config = dict(
    d_model=448,
    init_std_qkv=0.0188,
    train_tokens=371600000,
)
MLP neurons of a small language model. Each row is named by its layer, matrix (gate and up: input weights) and neuron, and shows model dimensions 32-127. Each number is 500 + 25 x the weight over its row's rms, rounded and kept within 0 to 999. Numbers have three digits each. A neuron's up and down rows have the sign that makes its largest values positive.
A block is one neuron, or neurons of one layer that tend to fire together. After each block is what it responds to, as a language model described it from the Wikipedia text at the highest values.

L4.gate99:520530548533500513507487505474499530509531512503521519556460540478501497520480470460545489508471463476481528574502464518447494464512488559513497529516512544512488504538471517496461489469473487532508461530518485491500464536508514501449541512524562547457456467472515515467533465485496474510
L4.up99:501472488575502502489488516484503515462551525509529527534474512460496495524497488461538535503510476514489478557498483504482507489525493524503488548503515503510513521531499492515451500468495475526485489521479478498467487533502523507459552481521514525471448501449494518469517489451488528465
L4.gate167:451499555470522501485476498469509477472525484503507530510511519534484495453517528503469510505501494466478494486495477528515499530511461446494498488514462544496499542444534506483507521495551494518507507498512530502510495468521483481547515493460473500445514492489478486512488491494474465474
L4.up167:469482520492519437503488502464511499450499493516529518480511514514454526493527501455474509501493469503538457538495506505514460485510507531517465458521494568490525496452524481463518563512502477547496505495516536503522518509482445536548496525478442479458545492514469510518471513509464466514
L4.gate389:517536535472512517470513512481535496512559504505515498482503486477485520504534474492494498508553475482493497512533461527513491499510504488498528468464507500494535520500513497496492481491484497545471496484515462502491505519486494541517521486512455478478487468489482514546487489499482533510
L4.up389:525550459539521435506475470544465527511480523472460541481489510494521500509514500486518524471478450466519523472481490484444531500510511496500487512471496449486546504520478477490534510465471471523510482527512519517529481507494516489496520493519468519487477491475480468472527465517486500519
L4.gate572:454546522512506510478495517535446480536489482430512444489475455515525505498491543521484559531483525492478551485529509532544519485496478509480524549494540584483499495460524479449482469519515492522454460510485507475444482514460512502521491511490478515533493501489494516504499476473494478493
L4.up572:478477454504485498458484497479460513606475500493536484478514477517542483462477511484503506523499484519487520499492556525546463514475467492520485528515503499489499502488488554482475494505493494542456521479509498476464501468509512492508479488516523484511496491502484507504519475510511464457
L4.gate573:518506529517502492509487467514474514543555461512518472480503529486490557542529525493495495501484511481487500506439505471464510542442474546515523512472517510500474513484501558474498495498520488479505479511537517533528497444477498492454488471487515517504494521490511473482503483482471513536
L4.up573:526518530507514499474508463519439484511492482492476506523485500488513520513553537473522533497544486499476498523489499523495498545500444495496539494518520520518500536482483578527523537525520496504474471495539504522529511480500482477487491453508519468456524485490437479478491460489541483532
L4.gate670:555510492524474523496516513556534464563514499503511515513465526498497514507503534461516508505491491473508513502491518508501519503481450511557484522475514525512531511471473528520477487531501485487516501548525500534519458523472538533470467459488480494490509507481534506475501484483481490512
L4.up670:539498542527518512516499473525477476489510495535492539509492491459525520507517495467518499515508516471471502542496521512487482494540455474519510478493491482507499561477484511529522506500493519501514449521498491509490525486496496479510488435488511482503478500533494554473547493500518477498
L4.gate1121:510510517520480538511495495511503508536507490436520514511461470485532503542487508486537515510495483518508562526502511525446486539522522495538486536467522479540531504483502546559474526456469491489547467517511490513513479524470527490468584503528480526475475455506527494481505466495471484517
L4.up1121:478524519504447507516486499539504537498513456454507502508498492497520494534504494490528473489525519462476497465485458519522497543500482507540489522445517464512522473479470511502530491494501493484525458503534508514533491533468493490436527513507460528515484498484505533532509458525485483533
L4.gate1138:509483506541560502491514478527507502520507490498561512457469525470510553490533545484483507501512515491515532541462518515517476499515465502530512486511525464550515519515484553531465510517525480499526545511493486483543493498530546472508491515525463503512532487512479519481494493533496562487
L4.up1138:508497540508534496486500539489483517534507508530482502500509520504482487533535468476537496490478508494472492495505508497457483503500482515525481524500526498502526531509475500522484489463530507504492528464528485506535466509473509501489523498446510533526478482503483527518536504501461490485
Description: Table row-closing pipe

L2.gate205:506529490498512509453492496509538488513475493471507495499472465507463502490491486487544488456516487493477498493500525520494491475493518494550521478491494512496524504481483518509488451479509494512495537479494483506527512519466467515490457476516538518490514477512517504461539516541494522473
L2.up205:501538458508488506548529496475477501531528461501493492533474481520526506502508497502528490479472530494504444514483502525496506449529502500511510519463506497513501515524486489508493551461560475463445492500530473464492496485439476505525490513497537497510516482502585517492498524561520495485
L2.gate463:548527523536509435502493488508507516496490498514500500496485508458520485470479523558462512476472514487517533527462495513424466486509546542487517537507489537514498538515498479541490486510485465514544479469499493503436468466490504501529519475514499525485545514513548451507513502489513472514
L2.up463:506529544500525433518510475513538511556499470485516473510496482498477485471462475499471517452545498519492536536478497527497499481497566465509504536500484467526508545484521475531477463499498480490514496525458485519518490477492488529506530478514492547454486486505527509518492497484499479501
L2.gate717:481545509522518470484454513493504512540489511487491514527491520471486518511456577481487528521433516470536509493505539493480489519493484535462516515535515486478483523500534477520545473511514461467486454462467493461500498466553495511511545499516515503471491514531505444532495518527499480493
L2.up717:469531512543492441493448498475541444514482516511508475520506485510470533512499526465475532500430483463515465483507539490475471476520502547496485511517475505488537561490495471516526481478509446476480491496537529491511478485518497513504489522526466528509499536482518461516520527504484522486
L2.gate814:480460498501457477476521483476484475519506521477488511470511467483498492538509499521536457526509481515507529513432467525523469503556470449496526494474484477507499491522447537507502514502483515487494462481474474501510527490479516463443519481454471492506506441486506467491500514515514503543
L2.up814:513506492510481528496485501498483535488485519499523556486513476520536495553489493538500459499468481527511513507472499500528495503469519500499507475463498515457507540483448436510489490477485474513497468465500461510474479474498499431501517502542527497501481513483496502503522493506456511522
L2.gate823:489501484541456526489469509498517526501503514493494498499490504481511489541479497539447496505557482519529479483461534466452494480515518522503510502488479463476510531439552446493495502471501472464515516466533467486503507506537502520522538565581529534560500501518478473489509510490501480499
L2.up823:469529448496485491476493507490551539534520500473504472474496484481537465498472520550492497496480549514526498473452524441452452500512521472476516493498485470479513519483516463499479496501520452471527540475497473473497507481541516518541551562537513532560453522490476429491542551486455472524
L2.gate1046:508485539536469525499522469487483549495477505484542506506477503444508542502470483506518494496449484497476487478493554516485496494483505520510523477449515528530514519491509474469500491498496496480496509490547463495460482486437533526492513491546543497502480464528508463507477487517479457522
L2.up1046:509509480489456498492506490505496509530502539467505513505508496427483502490493504507538530494460493523512538481506540518493521492511530516474502467485497498503458502485483526494485512521518505492477510490510478498533452528436518504488539494543557484496502457511514444533494511468496485481
L2.gate1153:547452483498535501512487488449461498540512490480493552455528522517505492567516493468491516490484476437497490491526529487523533532502493540482486536485495502529505487461521479493488512535488431495523518514513497533519488507486537486480520523515490516515465491537500456488490529498481501492
L2.up1153:499458474508529503507516490455480510516466467461500526457490545527538522522487508511489558487481470480456472497488525488496530510463511509478517525492483506521500498444509502512540516493507481462488493477533474508490508488524533500469480531485510544513492503521474465489454502500483499506
L2.gate1171:497541531557468502481501493464479547525506518472473517515541542477486546481473499502462505522508511504503507508491530504499508534524522487484480461447525483486484551507497479486463481485522500506513516491508496517530513495494502481526508521545500516476483457500511516512511483508504489508
L2.up1171:486503491519462498488469464502490543451488532462510515481501505517478542501466456446476513504506489524491510501482523501493448526523489466481490467479473480433543499512518519488474516467537549509511511506479500504490451502508497465502514491514508541490476448473492514531510486496457479527
Description: Wiki heading closing marks

L4.gate12:462505492514522506510526501533482485528513519497479501481490479511500531491502526458518488523499524481466539521500510506526537507557516491483522540532522515478459555457461574492463466531485498489456497536511501505484517486494466550529535474448509529561509528506464467487531513515501516461
L4.up12:467476485485550497513463505537455496515519486530478480534525494458519505540488521491499522519494523495483492518511513458499501487511478506466553534501552505504497499445507528474438478456444501478455498529502502496490506483524511532536538519497513480516476495522472469531521501514484487510
L4.gate25:515473512517488495498508512479497490514491472507524515470542576499535475514495474509512521546523502485475534505539497508529512508465557526483498486500513549476491509512486484528500520478533506548510487472493510530502496511469459512504460509499516531508515498524521517558513464510499477483
L4.up25:495499460511551533499471521475499468527491507513481498489467516521516519491449486491494521519512457541513507495454477583468490528502492492461533468508537557469530487489501487521495516469470442483500491491482460515542502539522512499500519486497515498530484511477487512499524469503465470486
L4.gate333:515513480494488448492471480496499476509526444496517472476535482494517478491462531505517448507478506475530519465485539493487455491498554512522551508492504495444493498469498472495526513442554495537523529463518518468492480542485520520485533505514483508505514457523499454537534502507496512517
L4.up333:512494507454559438505457513481555475525509466489484483439512487471483517480465496467535527504526541458542529511495527504470503496497505535541501472492523509529516519494473488526530529455532472552474511501519513505454530521503474513510512500494496474459529501528459458510526547514528491498
L4.gate529:491506482479495468499446518499512480526479455534511539527504504457507500513456507480521498482476494497487450528489513523519499499507513538503495490487510497488509551490507503498448466530525502469519476484494514488469467487500520492496521523512478476515499510514531511524523507494531525428
L4.up529:463507483497557523491474480494501480506522501490488519506479489506496477539496494458513506524517532512483514538532517520505512486535552511494510514506539468490474511497526476475476483481498503490513476510455537512478468521486536492481540510466467501533483507513492519556491531499493478457
L4.gate765:481515530448497494496470509498470525497534512492527540434533508469487503479448496545507472508591503456500460486491502532486498530503494526495512499502480471472486480522549491549451503512506490509511517503494513507505480509480529515516495507516504538460495482502519518503486474454506511537
L4.up765:461489555494524528511498501529452491494501537548519528469525487501515491485491493542483477492540535526491468515497520531503460529477515527495534499494515487488489465481519451536461496483505493488513494502528484467522506501451519506475509520509529509466489494485488491451481493469518531528
L4.gate809:526464500502508504525501474484507530490458525521467470496504499534518466471499510463493563523524477474504510519518518501508548482445506471489496471536505521473448499459459507495528487467516481492519521517460506491512527503490527501480517525485529494466497498478485456501510463557496486501
L4.up809:501468513527535512469471516471477508485525495557502504536505494493519522485462489508501477482499505529481489531501496500484522469508536468519483437480517501474504510510478503534522520493489503520494514484506537465514497477547497479482548515469447492494555536535462534532493531514499485441
L4.gate823:510529457475542515475501501495503517495477510508477516507514538492525486474480511478496485529475483489518494525463490516500481488509487480540510447506538536510521468461514492504510514466470488488490476486478434498467507529486513477487483484475478484527520519457496566515449474510471510529
L4.up823:515503552541527505538499504451453454473506515494487510496513529513468527528537539527485472488482503472513549484503522494495479485545514535466517507516502463503477523460468481508519488466511509514504456521532511502531508507502530497501503518499498561475484484472455488518512447526500510472
L4.gate1040:493532492528515523510495467494498463506480519473521496500475513511511493528478500495500545517494487497527511438486515536505466474515486522486515529476547499494476467517503528508531515519543514475562471487531501525534488486543506514471490478500532538507453450492525533494497489529537476490
L4.up1040:500538465471483518530489470466492513483500512469514485507504543508499489498478494514481471509506510501495487502517535527487547505506530524527491504469529519483512488512492523530458493473507533505509463471528501465495475569488494519498537495474496535500507434543499541514484502496545514500
Description: Wiki heading closing markers

L2.gate10:526481472518495473484464486512500479525488501521470479549499477489467533483475489472495512548515482432482500490499510501543458532561479582524500485506501472517527516478495513493499511547532502472519506482547508457490489520491496494511478473484514471485507501521495496533506475457509478504
L2.up10:465447461491540498486505494499504483474511514465513573479503478478485484462518483514521502530528515515481453516506482535530498538505461524507469464581492499473521499475546499508513487533503510505502479499489506469539530521491509502500453471515502490555500546488474464490552489478503528500
L2.gate88:500484499523513474520524514484485479525475505469497484505485521518502485468486533472504492513512525494518469486495498531533501526493503521489546504485510566514445518468517500499512498508499532468480475492512474565497507521448475477473483495505507492477521483520491534535505515528487449554
L2.up88:499472528490491520500505547490514501495516517470513517476508531542511481467439543469484489529501536479520468509503509508517536526518501509467531499484460557524496525501506519501486514518530497519511509491508489549506484518496461462537486497503504494461506510527504536506524508540517504524
L2.gate235:494471558513515529537509489523480562553525460504518524507484540488496536467459537506461486491436502469483478480496546515532522533523480519505500493499492488533502515531530508521517479485534472519511529473544513505458483541474514493451479473487456507536464476514503497506513491489487515479
L2.up235:504472558519487496552530509500503533524497501533535490542478504485498529498456518468482498537467493521487481463511521512495525509501507520505483484527475482554484486477501520468490480502539505508493488453474496545505500497470500458464497484480470543526458497534508537455503528507475498525
L2.gate342:554477506524505525511508500466469515485452469436560553496487491494482511487513493488465464526543504514511473501503501523459468508528512509503540525503480542506482495507518504452503514487514506524478531471494522489504490481475543469521444539484475452488503531531514480512525509493474475546
L2.up342:519457515516490517508491528456512548452492484468490492500488494464491521528498481460463470511539483520496483551492483531482498514520489503478523531488464543481464495540536505475494514510466535494511507482506522510446503462486556510520473501492491489524477507514524530512520465523455499536
L2.gate362:513486531556483560481508532530516510486511494492523518518459510502523498558485472504507527510505493519495519534506507511531493531510492547568493536471441478508469474499508500475476503497494462484464493457505521522489466528484532508540469516467449512502497502526520518465550528509459503523
L2.up362:515505508526470481473516511545503535485488481472512518507523529515549482553485495509504517456507496498500507510469565499501509518472472541503502454542487500457465447501493481496536498525507481523551497513488520520473515506488541485531552478512476490501511477509487521513471560475464481509
L2.gate677:515470536524470480484502486497519521514478519521476519503472494488494497501522539500505495517502485486491478481471528529509497448493544485489525517526486479550458519469531499544500476466513483461504525505542507488464514485496531478508535492468488460486463494550523518478462484482502513486
L2.up677:495487525525509512461463466516507525517489493514495484508470507506505504508528494518451534487515503472530485491490472547527478454491495524505526488481523474517493514440522480506479459498499501438471531491461489493483490495534482523500512516505500457481440449515521493550513513488498486467
L2.gate819:519497487516516511493533483524463511527527516475516513530535561498524497488484480470492513463483469487492523481500482504504445511548502459500490541514518502516529500529526490493496500491530501472507523505531457526503527514503470438474511494445477504520528506501511544523474534497511512517
L2.up819:529471474560480522505483476561465509520523495498507498551521544531516476417494519483515495455476473504528509489497513525496475527513487492485522545508461468499489477458555506481494499480516490478499496474500433527453490485493505467499461512514496529517538530478504493492496496515519492502
L2.gate938:526506517455506529504494492484542458464496507468550538494453498512493432491481509492511484517478551463485532519490506526473499533479520515543520480510517482478507524464486548465473524521470482525493519453477511489527492500474482462494466492506458535542486481508495478474506477525488469477
L2.up938:515515491512514552515514478513474502506470487513464523474472505504484513448456523490460502472473454491496457474503502494531490544505522527461503529557533496489510533498520529495468489453496521498508524479478428502527471498499534463556518508523539472516464490512467513483526516526482476536
Description: Structured table/infobox cells

L2.gate171:576483504507512478523476495509524493482504510513507490520503526497544457519528500528451490487503478468515521496481499465536464526578548489516470491484518499514469471510498520533485477530491507545514490537529496494520524511543479467464504514486528508475534510527486517488552493468499493510
L2.up171:550506516498520519503478510504484490506527478514482535546474523498547488516536494516474496506506466488506534528517510503528441503519525502522488447504512497478466509518502589472487488541516519533525522496552504469558512480472454476496497489507539500479498501509506504496520478463504529527
L2.gate288:524457529481508512509504468486454486512500485462458514508538512524501454473490493536511511485498518538496529511505501520492537526479526497534539504528467536479493518514505442496525468517463573533485523472475482515491493481460527555516526479485509498538486523484462456561487486529505506497
L2.up288:469488475517499500492482478492518500459469508514470535540535473471446473517393509521509495507505524505483481533503503484477478498511506431448477479530489549513495495524504507547546528527456513558523484482492454521490516479452478513479541480474515527511506507486478473495483498507542520514
L2.gate327:525455483466496475481520498478491522495461505508505540472529512495514506501487481543513505528505512476502498503511520491496507481494459511487527466487523507457476517490530506527504509499501506528488465497551486532519463546470543536440484508483555504508489515538491540524531509507469482507
L2.up327:506464525511496531510470495475532534533480469506492507538525557513522489475513477494529446480470494500505527472460477475499467478501463468493445472467559506500492500472501498509469541476479493502489512499516500478512488482470483530493526482516509522505473526464520493551475539513506497499
L2.gate340:464471519471520502474531453529504477508470530497510516501481517433489501548497486471502481494502556462509480512508499494514508468472451537535491471488476542506508481506483524517503504480516443539500464511468496504541501520521459481497513524520487501505524513475494501460530505479534475482
L2.up340:525454543549465479522454484479526485500499456508461498478495485498460504489470530499483499521490499492433499468519489511479525524511526477492491518441531484514498524475515490489498495509537465482503488461498530481491502506525530522524501486521490531476500495488492497490480523502532521492
L2.gate404:533495516574508489522493489520506488501530490520519499520493511490505513496501525482481469490503487501521457480516530502547546497465543512496506486473503502521483529474514496524503484477496473534515502522485489514510502505541542505487486524550514536519544503466498519511494526514519488457
L2.up404:523504480501472468511476517498509458510492510479530488532486518460506494501516510493522479506472537495523480483486517509519525493485515494493528507464518457536522474481529469520489529496516475500492487511515480478490504519574537479497469557489490534492516480460505529562496509478520479437
L2.gate703:502499504492514495551500482482491466501483447501462478496506481494511560478489526488499517482524502481474553479489486500468513477507441494478466467488497519496484525516515490518481471465480542488459482525501493571496543503543488449498493506453506463480522461492467483525505505515500498448
L2.up703:487545548503503474527524487529572463447486459514496515500512522491469558485479490459516506515468493551534489487448537518463495506511450494546483536487481523457501514491496494489477510489480493522507490525499475469476554483500550539510489436510498449529524489510454506499500503516482493510
L2.gate793:499475479448484535510508509474517500484513432475497542466526481520518486514492525517539455498481511457514510511498514518526517529477498476489507502506521483494502494549518503503483482508484489516499468531458497510488501471522501501525472493475446481474564520497464529493513513505513518518
L2.up793:485519476491478546525509510483515448488528533492505501508475505533510485508508500522485491488472512490528442471477493446494453507489498462543526489497494497487524471578499548518575497463528475501509510510500492497464514472529496504510507503515499499493475523510488518508501517473499452506
L2.gate948:550474535458512467496503516495534493493483509508508512492538503495487519488488495463500473501448519530542498503511491482483469549523506509509489482494500491495527554533539489503547495496515484586485534499489468514519475504503514514496483505520461520523535484462479481553465507500556529485
L2.up948:532488488459510492501513489479516493482509470428494498476471503452494477493525490504498514492505530498478503529539490488495524528503514452475487506529489533508518523524509497532510507507488451542482470504493465529497497477502488482458525470470494492506565466474500497511509507481496502493
Description: Closing heading equals signs

L5.gate164:509474510460496486487445479520460503483495507474491482493528521485568495504530505497527556486515512490500528522521518542515486545478499515517484511514567528482510535536492503503458503458506523546522523479517489520489452468489479472492531490484503514523452506483469529492500500492515508459
L5.up164:512486549504548489468433474508503508492489508473472470501480524481537503541495526478533520497485492511453512480459496507457508502480499486513504522475518511470494479543497467536478498467527461524483484495515473541562499504417495484510472472481482526528502496491469477509454501475475506492
Description: Heading closing equals sign

L5.gate358:513515486500470505500532528436505470520462520501512530480486504513537536472498516430507508492512491484505493478512543459479480520462506516504522499538525481492504469495446482498528512525480488480469533535507506535477496535525487518488537501550525496553474504472478496500528491482472496490
L5.up358:474502509470511501508458487530484512491483503469523498483503529460480527496521495491520509515501503490481544516532484494452455500453515478484494470494547533473518512505498488506477509510485481507519493494500485518441513508485504536496524466502530513528487514511499495500503471496507420501
Description: Paragraph-opening copula/subject token

L5.gate242:526485485517534487478472488525535547470464486475502522498509530478549485534517537510519433470529523511472521492499506468511530535480468502545469479471552474450541526467488555528498474481480493515536505526532552518490451496522498514466521546520503521502504539460541480515468466516501531536
L5.up242:551517507492494466463475517476534490493494463477444518486522531459492494493516511472460473468474500453493496524518487540478559546498494502504487472518545497497551506458471485508461466491486511496540542504528515531540481447423473505481507546514503509508499542470457502554454496476542473513
Description: Line-ending markup delimiters

L4.gate50:488504478492511525539560499485507497513488501481511519510508488541511513549508527479495540469473517516519521519520568491538503517512474457492460499530553493491521452506533486521479509471542502494484479498499482452537480473547481465494530464495471451522490502547498499485557518507523479493
L4.up50:471515519484499465522491500483505456510498475495483526530482496522534499481495519488476533505423488505494500489483541511490457526513488511509503542492489523481536524495494492509495512457530502464561461525517476515509506492508506507458521503493453468488525436492508509463495524515503476484
L4.gate250:522514457464493476459525512473535536456509485497511491472508536493472505505482498486505453476525531474538456536489510514543544475492510488520510510517518534460502516514482503488478540526497519544532519537480496479510511522465484462489522501476477499551476571468484467502460512500457492469
L4.up250:484522491496483534518485504486542512437509500487526560529490485518520527527509457458511477498484508472514469492500522476495483481499512481515485477503492533509500434473502487497484524533472469484517518534466445455468503532499504480547505449515498489535498480546534507478505430473527492526
L4.gate269:509542494496458576509457517552501505508442499457490495502454511505476484561501459505480504513490496527552547512461479443508486501510478516539556537524451523499514464512482477489525479503529459511473516503486452498487500538488475484482535474532509441461502476498537487486507496514479480491
L4.up269:481486502490469496540483514509471501475461499504495472484458484505487502545493475498515530470499495497547492519486509508432487525512485486537488507500473486506512460490486496554468487508508482553534482519506497440537438529500479464552534484509514478515468476487500505447506479509468502500
L4.gate846:462538515504525499544517499524512501498456460531486519468460504490474455492478528459495519477457530505490450529471489433484507532520530504523457482458466522452537521508509538506491510507532518496494510485484518483460465488480509495499561515509462498509453476474495493536494522474518491458
L4.up846:446504482510517498539521527505493530465509506488530500457547507550540510513532483490468529491470507544500495493471545474485471482478472462513523484486525534483519447475518554551484462499541492493533505482523456490510504487483517511517490527501542474481460486495491476533470518523533488492
L4.gate936:489515481515519492475537510503504462527506429514495458473450544475526503485539491515484506522503474522475482524513528486507474503472508479562487525503530542472500497482500488455550489523534509509527518489475489513481467505498539522498476492510485469549448495507489506491467518440473439511
L4.up936:510530465516493528538474525493504492498488484483481471506476571504523503502483505451526524494529494505459517550466530513484503456469499495522467497503499539515522470482524506488526569509475508486510517484491456531507476518486546519462511515492483471536479503491511482502522445476549459489
L4.gate958:506493507525485501489498502471513514541502494531489480531509482473512508468522503561500550456528520540486530571479514508491522504523501536527518480509501503501509442488566513492535511516509476523491521475491527504471460523428475513506504459480469517521490513533459482518491562489483475535
L4.up958:465527526533489529475505504502496513492542458564481506496505497457462492484535481486523524480550527522487518558480522500512488470513538538514532500510502520497478512479518511507512537497494456496485480483482495460488492465497504533505505465502498487473503487571454475496507519542472509474
L4.gate1082:512515485468538517513501467483487537478524499508479546515484483525486486539485496498546543510483512530456483512488519462507523523473472448482520494524496502483537509489480487501496555527486511504550513494496493443479493492508526476462468492524482478496494481490504502489467517524497490516
L4.up1082:471470474499476503501486466467476465486488477518497452497501497509488456504520513495509536506481515481520508507511474492478530515506467496492505460489477538510492490508488458503464523489465518498524554476517472450513489493491502507510470537508497477489432479468498463520497539539516505486
L4.gate1180:466497492521526485544518497501492451540533500545483489467447494505509516525472498519483539566457525548517489535516516472503513497496490459526490503527491498487475511503469494508505514541503500536474514535493534502464446500444471521482558529501466514493471531465484519506467474468466427491
L4.up1180:550487479509456491480465453492557518519507501510498476447515451483527475495517452522502473499531532500523513532473498511486455489497478506551501499484486474497458488512490488526497468485480497515470487477499482514498476451477484478495470528495500470503508527509510472503509497554498473502
Description: Biographical lead copula